Part of a small language model's weights.
Size: 15 layers, width 192, 6 heads of 32 (1 for keys and values), MLP 192 SwiGLU, vocabulary 512, 3.05M parameters.
Architecture: RMSNorm before each block, rotary positions, no biases in attention or MLP, tied embeddings, normalized queries and keys.
Training: a variant of Muon for these matrices, 113M tokens, 6867 steps.
MLP neurons of a small language model. Each row is named by its layer, matrix (down: output weights) and neuron, and shows model dimensions 32-159. Each number is 50 + 12 x the weight over its row's rms, rounded and kept within 0 to 99. A neuron's up and down rows have the sign that makes its largest values positive.
After each neuron's rows, "fires before" lists the tokens most often just after its 100 highest values on Wikipedia text that the model never trained on. A number after a token or word is its count.

L2.down32:59 41 41 40 57 38 71 61 37 63 51 42 39 74 51 50 27 50 68 42 59 41 57 54 55 50 63 37 43 62 42 39 43 67 38 50 36 47 27 36 61 35 70 73 52 26 47 37 43 33 52 53 47 57 42 61 44 37 55 46 40 33 49 55 68 40 60 44 49 48 48 59 72 77 42 51 55 41 48 32 56 55 54 49 55 65 61 29 46 36 51 56 46 38 41 71 39 61 56 56 55 60 57 41 58 42 61 55 48 55 20 58 35 24 70 47 24 72 41 57 24 39 53 50 55 34 67 58
fires before: "e" 25, "or" 13, "ed" 10, "ion" 8, "ing" 4

L2.down65:42 43 39 59 51 52 51 67 43 52 66 47 51 71 44 60 63 52 47 28 28 33 39 56 73 37 50 54 61 37 49 61 36 33 39 55 57 39 44 49 62 58 43 57 37 44 43 69 53 37 37 15 32 46 49 58 37 38 50 42 69 58 52 37 43 33 44 52 36 50 42 61 48 39 55 54 59 49 22 69 54 38 42 36 50 42 43 48 47 55 28 56 53 58 45 67 27 50 39 28 50 51 49 41 63 49 47 61 62 63 58 46 33 63 72 46 65 72 32 57 56 49 37 56 57 52 53 47
fires before: "g" 26, "e" 15, "-" 15, "ent" 9, "s" 5

L4.down110:42 67 64 51 76 38 46 43 34 58 50 78 45 61 49 51 60 66 39 27 33 65 46 49 49 50 40 50 73 75 46 53 63 47 67 75 56 55 30 43 51 45 43 41 67 44 29 69 53 65 53 53 45 39 65 41 65 34 48 60 44 45 47 61 56 57 34 42 49 49 40 50 74 46 46 68 46 56 47 73 51 41 55 31 67 56 49 50 39 57 56 55 36 48 41 57 59 31 27 65 44 42 60 54 30 35 76 61 62 68 39 68 51 38 26 53 47 52 40 43 51 27 59 52 28 65 53 50
fires before: "an" 22, "er" 16, "a" 15, "or" 7, "ate" 7

L11.down155:61 69 42 34 72 39 60 53 59 42 40 52 74 44 72 61 42 37 37 44 39 63 32 32 47 41 39 57 41 42 45 58 47 39 39 50 57 48 57 54 36 57 48 38 64 55 62 41 49 39 39 46 61 40 69 60 41 42 23 99 38 56 59 66 47 60 58 40 77 41 71 41 48 34 49 48 50 46 39 47 47 62 32 68 53 56 31 46 74 55 59 47 57 52 62 71 29 49 66 32 79 59 62 56 71 52 64 66 51 60 53 33 57 52 51 59 47 49 40 46 47 31 37 41 54 55 44 54
fires before: "r" 43, "ra" 11, "ation" 8, "or" 5, "e" 4

L11.down46:61 57 67 29 59 59 35 51 42 47 41 51 52 43 73 41 60 36 47 45 53 46 60 39 50 49 42 46 77 62 64 59 56 59 53 42 50 56 54 61 42 55 56 37 64 61 39 40 64 58 72 65 31 58 35 40 68 35 46 51 29 46 50 56 41 58 33 47 52 30 42 48 34 44 40 27 46 99 46 48 39 44 44 62 58 22 65 54 60 72 41 64 64 56 41 60 49 57 40 41 63 54 51 51 42 49 60 46 47 47 67 72 52 77 44 35 21 36 48 63 40 75 50 41 36 48 41 48
fires before: "ud" 37, "\n" 17, "us" 12, "ri" 6, "id" 5, "or" 5

L6.down110:62 33 35 63 43 38 51 29 53 66 29 55 46 52 44 38 39 48 63 47 57 50 60 57 46 39 37 50 46 44 55 40 52 55 49 55 53 46 72 62 37 44 54 45 33 58 53 36 33 42 52 46 42 49 50 42 52 47 38 57 46 74 66 46 64 46 38 33 44 60 56 46 57 60 44 47 37 63 05 59 58 48 41 37 82 43 70 63 49 30 40 60 43 50 46 48 62 54 54 34 62 37 44 54 46 44 35 19 43 70 46 50 43 47 59 79 31 50 58 54 54 35 48 41 52 51 24 57
fires before: "h" 37, "og" 8, "l" 6, "y" 4, "in" 4

L8.down177:69 45 41 46 51 48 66 42 52 43 63 46 48 55 45 70 55 40 84 65 53 37 60 28 41 36 42 74 58 15 64 70 48 56 36 50 53 46 50 58 55 62 49 78 40 66 42 39 42 62 64 54 56 24 36 44 68 51 70 52 54 59 53 51 53 61 68 66 70 62 84 43 34 67 56 53 58 43 43 50 57 37 31 46 45 41 62 45 37 71 69 51 67 51 70 32 50 54 56 44 31 64 64 37 26 61 52 54 64 65 45 52 43 64 68 55 61 44 49 57 60 30 60 63 49 59 58 56
fires before: "e" 21, "le" 12, "t" 12, "al" 5, "h" 5

L2.down184:55 58 56 64 72 56 66 60 32 49 40 45 32 49 15 55 38 52 68 59 55 42 63 42 41 59 61 58 51 70 40 46 65 35 53 53 73 58 52 69 48 40 36 43 64 60 54 68 51 69 40 61 49 43 41 67 61 46 50 50 43 65 48 53 57 59 45 34 53 70 45 38 61 46 57 43 34 39 42 62 49 57 66 72 64 55 67 41 57 45 54 60 55 71 70 59 68 50 69 52 34 57 36 33 57 47 56 55 44 58 56 51 46 49 45 50 50 31 55 49 45 62 28 51 14 30 41 42
fires before: "il" 27, "p" 9, "b" 6, "z" 6, " c" 5

L2.down27:55 44 78 47 62 48 70 66 57 63 54 61 62 37 38 64 33 31 40 43 34 51 72 46 43 44 73 19 53 55 47 60 44 45 55 47 30 35 44 43 39 62 60 39 42 37 52 57 21 68 36 44 39 57 71 54 41 42 37 78 37 47 54 60 43 58 65 45 42 56 40 41 40 62 36 64 33 42 57 48 38 26 50 39 57 47 48 59 46 54 71 65 57 69 64 64 34 45 37 64 49 59 60 61 86 59 66 54 42 43 49 56 39 57 32 78 54 47 56 61 38 63 46 38 55 44 36 43
fires before: "y" 27, "ist" 15, "ic" 14, "ed" 11, "e" 5, "ation" 4

L11.down36:59 45 50 40 67 45 71 36 58 65 38 48 47 63 58 53 47 64 47 62 51 49 46 59 58 28 61 65 51 64 42 36 36 29 40 48 53 60 53 36 47 53 32 48 44 48 45 43 37 42 50 49 41 51 25 49 54 63 42 71 54 55 48 42 56 56 40 53 54 72 39 45 58 28 41 65 44 42 35 58 54 50 35 50 64 62 42 26 64 17 54 61 58 47 48 50 55 55 60 44 26 36 50 33 54 40 62 63 56 51 60 46 61 64 45 65 48 68 56 50 35 64 60 50 43 77 52 36
fires before: "an" 24, "a" 13, "k" 7, "le" 7, "en" 6

L11.down0:70 58 68 67 39 56 42 49 46 46 43 72 43 39 48 69 63 81 49 53 57 33 43 50 45 57 48 71 60 45 44 60 47 57 40 55 69 50 38 52 43 68 43 52 37 48 56 50 59 48 61 50 59 62 67 48 50 30 70 32 43 34 56 21 27 64 38 69 45 49 55 53 34 41 70 29 50 35 58 45 43 39 58 47 49 50 57 51 66 47 44 41 40 42 45 53 61 77 70 43 63 51 49 60 56 54 33 49 60 72 59 41 53 41 51 09 55 41 32 53 45 65 19 55 55 39 47 53
fires before: "st" 60, "m" 11

L3.down40:64 47 48 38 49 44 59 58 53 35 65 77 48 50 61 40 44 35 52 73 62 55 42 36 75 47 46 59 61 68 40 57 26 41 37 65 27 33 43 49 71 47 41 65 55 59 34 56 40 41 47 49 52 38 42 48 56 56 57 37 60 61 52 36 53 66 60 61 62 58 41 53 50 29 55 60 52 58 36 23 62 57 38 45 39 48 52 45 16 72 47 52 51 52 73 44 48 43 52 62 53 73 30 53 53 51 50 57 44 69 41 43 54 46 40 41 51 70 80 58 55 48 55 56 48 37 46 48
fires before: "n" 25, "e" 21, "ent" 7, "s" 4, "an" 4

L2.down56:77 45 72 47 41 41 62 56 47 40 61 54 22 26 46 46 62 48 47 57 47 37 28 45 32 37 32 51 64 62 55 59 61 54 49 33 61 47 55 73 45 38 58 53 43 52 61 73 58 58 55 38 41 35 70 51 46 40 38 23 59 66 40 42 46 46 31 63 64 56 53 43 61 73 62 49 60 37 31 51 55 41 40 58 60 53 53 80 46 38 35 47 60 54 64 43 37 45 64 33 60 47 49 59 57 59 44 58 35 57 61 72 70 35 68 47 75 66 57 42 64 44 54 45 51 47 22 26
fires before: "ord" 20, "y" 13, "ber" 9, "b" 6, "ad" 6, "og" 4

L7.down103:57 59 15 39 68 63 65 43 44 36 65 53 50 63 27 55 57 42 47 70 47 54 65 48 63 36 52 55 27 42 24 47 53 37 45 38 61 47 41 43 69 69 58 64 46 59 49 58 40 53 45 52 34 71 38 59 61 45 45 55 46 46 49 64 56 48 41 39 72 49 47 52 54 34 56 24 50 51 55 40 58 63 42 33 50 41 42 40 38 20 58 39 56 57 47 58 54 42 58 38 61 53 60 51 34 59 50 45 63 67 25 61 67 50 42 71 56 49 44 52 30 39 51 68 50 70 58 44
fires before: "b" 23, "at" 18, "p" 17, "er" 7, "ir" 5, "ent" 4

L11.down107:51 23 69 52 59 44 51 59 32 27 51 39 50 59 56 41 61 49 48 39 70 49 49 44 46 69 48 42 40 56 44 31 59 33 34 48 41 63 72 46 59 68 44 61 63 62 40 42 50 61 59 36 46 42 51 67 33 64 69 25 53 39 58 59 35 27 41 68 61 50 40 53 43 69 30 59 42 39 60 49 50 45 40 48 74 43 46 27 68 59 54 47 40 50 43 57 36 62 47 58 53 48 53 33 43 58 44 40 56 62 77 68 50 53 70 41 46 42 61 59 60 60 53 57 70 54 56 52
fires before: "t" 40, "y" 10, "c" 5, "ad" 4, "m" 4

L7.down161:58 65 46 51 56 51 63 45 52 67 41 52 56 28 48 35 34 43 51 28 54 22 55 63 44 51 48 39 39 37 45 49 62 58 65 57 51 39 46 63 37 53 68 43 34 53 33 45 81 40 43 36 54 57 55 47 52 48 41 52 50 43 51 39 60 39 54 51 79 42 19 35 50 48 54 47 65 39 64 67 61 84 46 74 48 38 52 70 46 46 68 73 76 30 44 58 59 54 37 62 59 54 43 52 47 61 74 52 33 43 51 45 59 41 56 50 51 61 13 56 61 44 56 52 24 56 56 51
fires before: "gh" 56, "en" 7, "l" 5, "m" 4

L12.down42:52 55 44 46 35 36 45 30 58 39 45 47 59 52 23 61 37 58 39 57 43 77 35 46 34 38 48 54 40 55 62 63 58 62 28 46 45 61 55 58 57 69 56 34 48 61 48 49 34 47 50 45 47 63 56 34 38 76 60 54 46 67 49 63 54 25 29 44 50 56 46 66 57 30 37 38 57 48 40 56 58 58 63 50 50 58 32 31 59 37 54 52 42 38 53 51 58 65 47 75 29 68 57 63 65 46 51 48 47 46 62 45 23 73 64 67 51 53 35 52 62 40 46 22 56 59 42 52
fires before: "ter" 44, "ul" 16, "ly" 16, " to" 4

L8.down8:35 59 51 47 74 45 49 34 56 62 50 30 61 27 57 57 21 40 47 47 40 75 39 46 77 41 32 55 39 67 61 47 45 48 64 42 55 56 60 39 35 68 63 63 48 45 48 39 28 65 56 62 60 47 21 65 82 51 60 67 38 34 32 23 54 51 30 50 55 57 53 71 50 65 22 50 57 62 51 57 53 51 53 50 47 48 50 58 49 28 48 68 34 30 44 64 43 60 52 55 53 40 53 60 36 39 43 63 56 59 35 45 66 36 59 52 52 63 36 41 37 42 56 65 35 51 49 45
fires before: "ers" 54, "ag" 10, "re" 7, "r" 5, "er" 4, "it" 4

L3.down48:36 52 46 52 36 63 55 43 71 47 29 65 67 64 55 34 66 35 55 26 55 50 65 64 57 37 57 26 37 70 52 38 42 52 54 42 54 44 48 59 46 47 43 62 77 67 50 46 48 64 41 38 65 48 68 65 32 20 56 25 64 50 55 56 68 53 51 48 67 62 32 60 37 51 49 40 41 66 60 62 70 53 69 44 35 28 63 69 69 56 56 50 69 55 58 28 66 49 56 53 62 57 56 52 51 71 53 20 58 56 52 55 32 35 56 39 41 56 51 73 48 52 31 59 52 49 40 53
fires before: "en" 27, "er" 19, "p" 10, "all" 5, "t" 4, " 3" 4

L11.down91:68 50 72 47 51 40 46 46 48 64 35 36 42 62 57 45 73 48 38 42 23 39 44 48 43 52 42 49 51 62 47 41 33 36 47 33 50 43 33 51 57 43 54 36 33 44 50 41 75 68 54 48 42 49 53 38 25 37 40 57 44 52 54 58 58 33 69 46 20 60 30 50 51 60 58 41 67 44 36 43 36 64 38 37 39 58 39 44 55 66 50 25 34 47 58 57 44 35 53 51 62 60 78 42 44 58 56 40 59 64 42 44 67 55 57 60 42 58 59 60 28 54 54 42 47 45 57 45
fires before: "s" 54, "le" 16, "on" 12

L2.down163:26 43 24 52 60 57 38 37 47 78 57 67 65 68 57 43 55 65 56 43 40 40 51 59 65 33 51 46 55 43 61 38 53 63 48 52 50 48 63 43 48 39 36 46 70 42 60 39 49 56 41 45 55 59 43 59 47 24 33 32 42 55 46 49 38 66 50 25 48 44 65 56 57 59 28 40 38 48 63 53 56 31 34 23 50 55 42 62 37 48 41 57 64 53 65 69 54 41 68 26 50 54 58 35 35 55 60 38 66 41 42 41 47 31 45 54 51 43 46 45 44 47 59 47 42 35 46 44
fires before: "0" 18, "2" 17, "5" 11, "3" 11, "4" 10, "N" 9

L4.down184:47 44 40 52 50 61 47 41 44 46 50 48 49 58 62 48 47 47 64 51 53 33 63 51 33 65 50 46 56 69 48 61 30 49 38 63 52 58 62 56 42 57 37 30 64 47 20 46 40 46 57 36 47 54 56 50 68 66 44 42 57 47 25 66 61 66 60 49 56 44 43 67 54 25 32 53 51 48 45 24 41 50 67 69 64 49 72 60 33 51 62 52 65 38 54 65 53 50 55 44 66 55 60 75 44 51 48 62 51 69 37 54 35 40 34 65 46 39 34 48 62 42 51 32 45 42 48 65
fires before: "e" 16, "ed" 14, " |" 13, "ro" 11, "ie" 4

L2.down46:49 59 40 42 45 45 42 42 52 50 61 29 60 58 58 39 44 56 31 42 50 43 43 61 56 64 20 53 50 70 71 40 49 57 53 32 43 42 57 59 47 53 55 35 51 51 31 34 65 36 47 49 69 52 56 48 61 45 37 60 73 32 45 40 39 54 66 52 28 53 32 27 76 58 58 48 47 45 42 28 48 39 55 36 43 40 69 63 60 33 46 62 56 50 48 67 41 67 63 23 34 18 40 28 57 66 41 57 40 32 39 41 77 46 57 48 52 60 37 42 79 40 55 63 54 56 56 42
fires before: "ing" 18, "e" 10, "ed" 10, "er" 9, "en" 8, "ie" 7

L11.down7:46 53 44 49 50 76 38 58 55 60 64 53 39 66 32 54 64 76 48 43 68 54 48 48 42 36 52 41 52 47 44 87 45 57 59 62 52 57 43 45 56 67 52 53 63 60 48 50 78 52 47 54 40 37 42 50 64 43 37 37 40 36 62 54 60 45 58 60 54 66 51 47 40 67 48 54 44 34 44 46 24 63 38 41 48 33 41 58 54 47 35 60 48 63 56 54 68 55 39 76 59 60 42 65 76 62 59 62 63 41 51 59 66 60 44 48 62 61 47 47 58 67 30 42 19 59 80 51
fires before: "e" 18, "a" 14, "es" 13, "ec" 10, "ep" 10, "o" 5

L12.down43:77 59 64 57 32 60 43 19 78 33 45 43 45 64 27 36 49 27 51 61 53 45 62 62 22 40 65 27 30 53 40 41 39 44 43 46 62 40 70 52 48 54 42 55 46 41 21 57 43 42 47 59 59 47 45 50 56 62 40 56 49 53 55 44 45 38 47 51 41 40 53 54 40 64 62 33 53 43 52 53 25 45 46 54 49 44 47 51 39 16 36 35 65 41 60 58 45 43 47 46 48 66 30 61 64 38 49 47 62 50 64 59 52 41 48 40 45 28 47 55 37 76 26 50 68 57 40 44
fires before: "p" 23, "c" 14, "ig" 10, "ul" 8, "t" 5, "ub" 5

L7.down131:37 57 57 31 44 60 49 50 54 61 57 69 29 46 54 37 43 53 55 47 54 39 59 61 63 28 32 29 38 58 70 50 49 49 58 57 74 38 24 61 42 51 43 47 63 48 42 50 64 58 56 66 29 54 47 50 63 26 38 57 56 48 51 40 48 42 41 55 57 44 53 42 35 71 47 53 52 34 48 53 50 45 88 37 61 71 58 63 53 37 39 50 56 53 44 60 59 57 49 66 63 48 75 44 43 61 42 51 48 60 76 53 37 48 36 66 31 55 49 61 55 55 49 65 39 53 54 53
fires before: "m" 35, "p" 25, "8" 5, "ing" 4

L8.down165:47 34 46 64 49 34 72 55 25 46 43 54 40 50 49 33 52 35 67 70 38 41 34 45 48 33 53 22 53 15 54 49 73 65 49 66 73 65 27 32 44 62 44 30 59 40 44 50 36 70 63 48 47 56 42 52 74 42 37 60 41 43 66 65 57 47 64 78 75 49 53 44 33 44 55 48 59 41 39 35 37 47 56 52 39 51 44 47 42 43 57 51 43 70 35 54 61 59 59 60 58 45 38 57 64 54 41 56 32 41 48 49 49 54 48 67 33 64 53 63 57 55 35 45 37 55 37 53
fires before: "m" 25, "ou" 13, "r" 8, "a" 8, "p" 6

L12.down75:48 49 31 51 45 52 75 40 54 72 38 52 45 66 45 52 56 53 45 65 73 62 52 60 71 54 62 60 60 65 56 32 41 58 55 28 64 57 55 20 49 66 45 60 44 53 45 27 55 33 66 51 63 57 50 49 63 50 73 58 59 55 38 41 69 51 63 41 42 31 51 48 69 55 53 32 60 66 52 56 52 66 36 42 48 57 52 36 47 40 58 49 51 59 57 48 44 37 58 44 48 39 65 47 40 60 48 65 44 71 60 47 41 77 53 61 59 73 66 58 38 43 43 46 39 63 66 59
fires before: "n" 29, "p" 13, "ver" 8, "f" 7, "r" 7, "t" 7

L2.down84:51 56 46 39 35 71 63 48 48 53 54 48 47 56 61 49 49 37 56 64 59 43 56 60 82 41 38 28 60 52 71 62 47 69 53 33 30 44 32 45 23 51 61 50 51 54 37 46 33 47 70 50 53 30 36 43 59 61 60 56 64 54 46 43 47 55 68 72 67 49 50 56 47 48 40 65 58 43 45 56 58 52 40 51 44 43 36 78 45 41 61 41 47 41 44 13 39 52 62 48 34 33 59 57 40 76 36 30 46 64 58 47 46 50 68 48 62 31 60 61 48 57 43 70 44 57 60 63
fires before: "r" 22, "n" 19, "ch" 13, "al" 7, "t" 6, "k" 6

L12.down177:62 33 75 43 41 52 40 44 40 47 61 53 43 60 38 73 54 54 57 50 45 45 51 48 30 26 43 43 36 33 62 68 54 55 46 36 51 50 38 47 52 52 56 57 48 33 59 53 64 44 60 59 65 50 38 46 44 57 65 67 52 50 57 62 43 38 44 79 77 47 58 29 42 26 42 47 63 43 65 71 39 69 45 60 39 74 44 34 63 53 44 70 54 55 65 60 37 32 49 66 28 38 57 46 51 37 50 45 66 47 46 44 55 59 67 52 57 43 68 42 42 51 35 34 57 65 51 47
fires before: "am" 16, "e" 13, "ak" 11, "t" 9, "et" 6, "w" 6

L12.down157:47 47 61 47 52 27 51 69 58 41 57 61 56 35 38 79 49 54 52 39 20 57 52 74 57 42 47 84 48 48 62 52 58 50 59 38 56 40 65 54 47 55 41 44 51 50 40 66 39 37 74 74 48 57 34 62 40 52 67 38 60 69 43 62 51 45 38 49 56 64 56 48 41 63 54 65 35 52 63 56 70 45 54 48 56 39 48 47 52 54 57 73 39 52 41 61 62 44 49 50 45 58 57 41 61 40 48 37 58 54 51 54 46 41 48 56 65 53 71 61 53 50 69 40 42 52 53 40
fires before: "n" 30, "e" 16, "id" 13, "ill" 11, "is" 7, "or" 4

L7.down59:37 57 58 51 50 40 49 56 58 63 43 60 80 46 42 44 69 65 70 57 50 36 51 62 40 32 57 22 29 59 72 53 49 41 63 53 51 58 48 50 60 61 69 45 51 47 39 37 54 59 30 33 60 61 41 48 48 71 44 72 66 43 44 70 71 40 67 35 76 56 56 48 56 59 61 53 45 45 65 51 53 64 54 37 17 66 62 35 45 53 52 57 50 76 66 46 53 64 41 58 25 30 54 51 55 57 34 54 54 55 43 60 20 44 51 43 42 60 40 43 57 49 47 41 38 46 68 54
fires before: "es" 22, "and" 17, "ed" 11, "ing" 9, "am" 8, "l" 5

L4.down25:62 53 47 50 54 51 51 44 39 53 46 39 60 42 62 50 48 63 51 72 35 47 50 66 43 40 39 32 62 51 35 37 38 63 56 35 59 50 45 67 42 75 62 52 42 16 39 38 79 57 70 42 39 50 36 57 61 52 23 57 48 44 44 51 58 63 53 39 53 45 27 58 49 51 37 55 48 60 46 42 41 69 44 50 52 41 44 60 41 54 48 40 45 59 44 50 49 69 45 38 40 41 46 48 36 62 61 48 43 50 41 39 45 25 22 56 40 46 42 58 46 41 48 37 50 69 72 35
fires before: "e" 15, "er" 13, "en" 11, "ed" 8, "he" 6, "em" 6

L4.down89:64 60 71 57 39 42 56 47 72 65 56 47 53 61 48 46 22 54 56 60 41 66 54 60 38 52 70 47 43 42 55 61 61 35 43 54 35 31 47 40 32 53 41 46 52 40 42 43 63 21 48 60 53 42 53 56 49 50 38 56 69 51 44 30 51 65 17 31 43 46 29 46 57 71 51 60 40 40 43 48 70 52 40 45 42 59 37 36 58 51 47 55 71 47 57 44 63 46 59 53 42 54 43 53 57 54 76 43 24 35 44 32 37 53 59 62 43 53 62 50 64 44 51 60 46 48 82 35
fires before: "d" 20, "v" 17, "m" 12, "l" 6, "am" 4, "el" 4

L6.down7:57 66 31 56 52 50 51 50 42 56 56 57 61 52 19 37 41 51 54 24 55 27 63 47 66 44 16 60 40 41 57 62 43 55 31 75 55 41 64 68 56 66 53 29 45 45 70 43 36 66 49 47 49 47 19 52 51 47 55 38 47 42 37 33 63 66 33 42 31 46 58 74 75 46 59 45 54 57 54 51 51 43 44 34 63 39 56 41 48 54 37 50 31 52 49 51 49 54 58 48 52 42 71 55 68 59 63 47 53 57 60 57 35 57 59 58 49 43 41 64 65 47 49 48 57 50 64 48
fires before: "an" 16, "o" 13, "a" 9, "2" 9, "5" 7, "ed" 5

L7.down110:42 44 44 49 67 55 41 39 34 38 63 58 51 37 52 56 29 27 46 51 53 42 54 42 70 33 21 43 46 56 44 87 41 46 35 56 46 43 28 52 45 64 60 40 63 56 25 54 31 55 47 40 41 83 47 41 51 33 58 44 53 44 59 28 61 33 40 61 66 38 39 43 40 36 56 42 34 56 48 70 61 58 53 40 49 25 88 55 56 60 57 34 43 46 53 45 33 77 70 56 45 49 49 59 53 63 39 75 48 53 46 63 48 42 65 59 41 49 53 37 23 56 67 43 35 60 52 49
fires before: "b" 16, "at" 15, "al" 11, "c" 7, "y" 7, "le" 5

L7.down108:44 33 46 58 44 57 59 46 38 40 48 39 37 47 55 66 58 73 54 63 29 58 61 45 40 40 60 66 69 31 49 37 62 31 51 40 38 47 42 34 40 53 49 30 41 40 52 36 61 31 64 63 51 60 35 56 33 71 57 39 63 53 61 72 61 33 60 35 35 56 58 48 39 33 22 39 59 52 63 58 34 75 21 29 45 70 35 48 50 45 58 33 79 63 72 31 61 32 46 51 42 52 52 41 48 44 59 53 61 45 32 61 50 52 48 57 60 58 73 54 47 42 41 44 52 59 38 47
fires before: "ra" 37, "le" 16, "h" 5

L12.down170:63 71 58 46 63 62 44 38 54 48 37 60 46 33 37 78 32 59 45 64 48 64 39 41 56 46 25 25 52 50 53 45 76 34 57 58 51 49 30 60 27 64 59 45 39 79 63 47 54 66 60 55 49 44 50 51 42 57 58 47 27 53 51 27 50 54 33 55 52 64 56 38 38 36 55 53 36 53 51 50 45 43 52 36 45 62 35 73 68 64 40 52 73 46 41 49 49 62 51 48 58 33 51 55 63 62 57 40 33 62 46 50 53 76 43 33 39 30 57 62 40 77 55 42 59 56 89 38
fires before: "\n" 52, "st" 33

L6.down0:39 34 43 43 54 61 78 43 41 44 44 53 68 68 40 61 75 30 47 69 40 33 55 42 50 56 56 55 42 41 46 58 53 45 45 64 45 59 42 44 32 58 49 29 64 46 14 56 71 65 70 58 37 60 63 43 44 66 47 41 47 44 61 50 58 36 45 41 59 54 64 50 46 49 42 60 66 48 74 40 57 64 48 58 32 49 58 50 28 42 66 56 43 65 52 50 51 46 18 65 61 60 47 41 34 47 46 57 51 54 61 53 41 38 39 50 53 61 39 43 66 47 45 66 44 70 51 52
fires before: "al" 23, "t" 11, "en" 9, "g" 7, "ch" 6, "m" 6

L3.down43:65 51 31 31 61 57 44 36 46 64 42 44 61 37 62 64 56 49 52 54 35 37 51 52 56 49 41 63 36 49 70 49 57 51 44 28 42 46 55 44 46 63 40 80 49 71 35 63 68 61 44 48 70 45 24 29 45 60 51 50 36 51 49 42 75 53 54 54 53 54 51 70 43 27 41 36 44 56 42 51 49 50 72 49 39 61 17 51 44 24 77 52 43 54 61 50 64 58 62 47 40 60 46 54 41 42 38 31 51 40 44 41 51 16 47 49 54 44 57 50 49 50 62 35 58 40 64 45
fires before: "it" 22, "er" 18, "ction" 11, "s" 7, "al" 5

L12.down64:50 47 48 40 50 54 59 44 52 37 37 37 41 57 54 48 51 51 57 58 56 39 46 25 39 59 72 61 51 61 43 47 59 60 37 48 34 53 67 50 47 50 54 57 59 69 58 56 47 63 37 36 44 45 55 56 39 67 67 42 62 25 39 48 24 44 24 89 35 63 46 51 52 30 55 54 71 53 71 52 49 52 44 41 52 67 51 41 70 55 54 57 27 50 52 57 53 44 55 48 60 48 43 49 50 67 50 49 53 76 73 49 59 47 40 74 53 52 58 80 48 57 34 45 52 42 33 43
fires before: "ad" 16, "le" 10, "y" 9, "c" 8, "l" 7, "w" 7

L12.down106:66 45 71 64 17 50 45 53 57 38 43 68 60 51 41 58 51 61 47 42 43 37 29 51 54 37 65 58 54 42 54 55 49 52 45 65 43 56 34 42 65 56 60 57 52 51 48 65 52 53 45 49 42 52 55 46 21 52 52 58 82 62 34 43 48 48 49 65 43 32 51 58 69 84 57 49 42 53 44 66 41 57 44 51 50 51 76 47 54 72 50 43 25 43 52 48 49 51 56 43 65 71 61 49 40 67 27 51 47 45 30 64 74 44 48 36 47 41 54 55 37 17 56 47 21 40 67 66
fires before: "on" 23, "u" 10, "s" 10, "an" 8

L7.down64:37 35 53 42 32 44 56 67 73 58 48 54 55 48 44 27 34 43 60 38 48 41 63 49 57 52 44 46 48 63 55 34 51 37 74 34 56 38 48 55 47 46 57 61 23 75 57 27 52 47 50 42 51 68 15 42 63 49 40 42 43 58 61 47 57 43 62 68 45 40 45 51 30 67 52 36 72 59 67 39 63 44 61 51 45 51 58 39 64 76 52 54 29 56 70 51 40 45 45 51 57 53 60 41 52 49 56 30 61 39 54 45 50 28 54 52 70 42 32 62 54 27 37 28 61 40 61 54
fires before: "ed" 18, "w" 14, "ing" 11, "s" 9, "ro" 8, " of" 6

L6.down20:66 60 58 51 60 48 41 63 61 48 38 49 49 62 56 68 58 56 30 41 46 50 69 63 56 46 30 54 42 70 65 63 57 57 34 47 54 67 54 49 47 50 39 42 37 51 49 59 46 62 39 52 42 51 50 32 54 53 48 53 39 58 50 63 37 32 55 63 29 18 29 69 49 70 29 45 47 42 46 62 40 49 45 48 27 46 48 49 30 55 48 45 50 59 58 40 33 62 32 49 56 59 44 38 49 33 50 38 70 53 33 53 69 50 34 33 40 43 61 49 51 45 26 46 63 35 54 29
fires before: "t" 62, "c" 10, "ter" 8, " Y" 6

L4.down118:48 25 48 40 52 53 55 67 62 63 47 68 64 30 28 45 44 59 33 46 32 64 51 59 63 24 54 57 70 36 43 50 37 52 66 37 39 43 48 77 67 44 34 55 59 58 46 57 58 59 66 39 55 53 37 28 33 33 56 33 62 51 49 43 49 55 45 57 42 55 65 53 54 53 51 62 75 49 47 30 58 50 45 50 51 51 54 36 38 64 47 63 63 69 50 49 44 30 53 34 53 27 67 47 50 62 70 61 61 73 39 43 76 54 58 58 51 56 55 46 70 16 42 43 33 56 53 54
fires before: "e" 29, " of" 11, "or" 10, "s" 4, "h" 4

L11.down62:60 48 27 49 37 46 51 59 49 79 62 66 53 53 33 32 51 59 54 38 56 48 72 72 70 59 67 46 52 81 46 46 35 45 57 44 27 55 50 64 64 51 56 60 61 54 56 43 56 51 50 42 54 52 70 74 42 51 34 63 72 64 55 35 65 42 50 50 49 63 33 65 59 61 50 36 36 50 80 53 51 48 46 49 54 62 42 32 53 74 39 64 37 52 66 66 57 58 45 61 55 33 62 32 51 59 31 53 52 59 56 54 35 62 64 73 59 63 37 52 61 39 57 37 44 64 57 59
fires before: "t" 18, " the" 12, "ing" 10, "ed" 8, "p" 5, "ver" 5

L7.down125:51 49 72 35 55 54 62 50 42 48 61 45 26 41 47 57 43 49 45 55 50 52 40 44 58 52 56 67 35 32 74 46 63 57 51 56 26 41 40 46 52 43 39 45 38 55 55 63 28 32 39 47 55 45 26 68 47 66 43 58 50 41 66 63 60 52 39 52 45 20 54 68 66 47 58 60 45 49 69 57 44 34 57 65 43 48 47 60 48 71 57 63 24 53 42 67 40 34 61 46 58 44 56 39 43 37 37 38 60 44 27 44 41 42 49 24 72 64 35 61 62 05 54 50 67 40 34 46
fires before: "on" 16, "ion" 13, "d" 10, "u" 9, "en" 7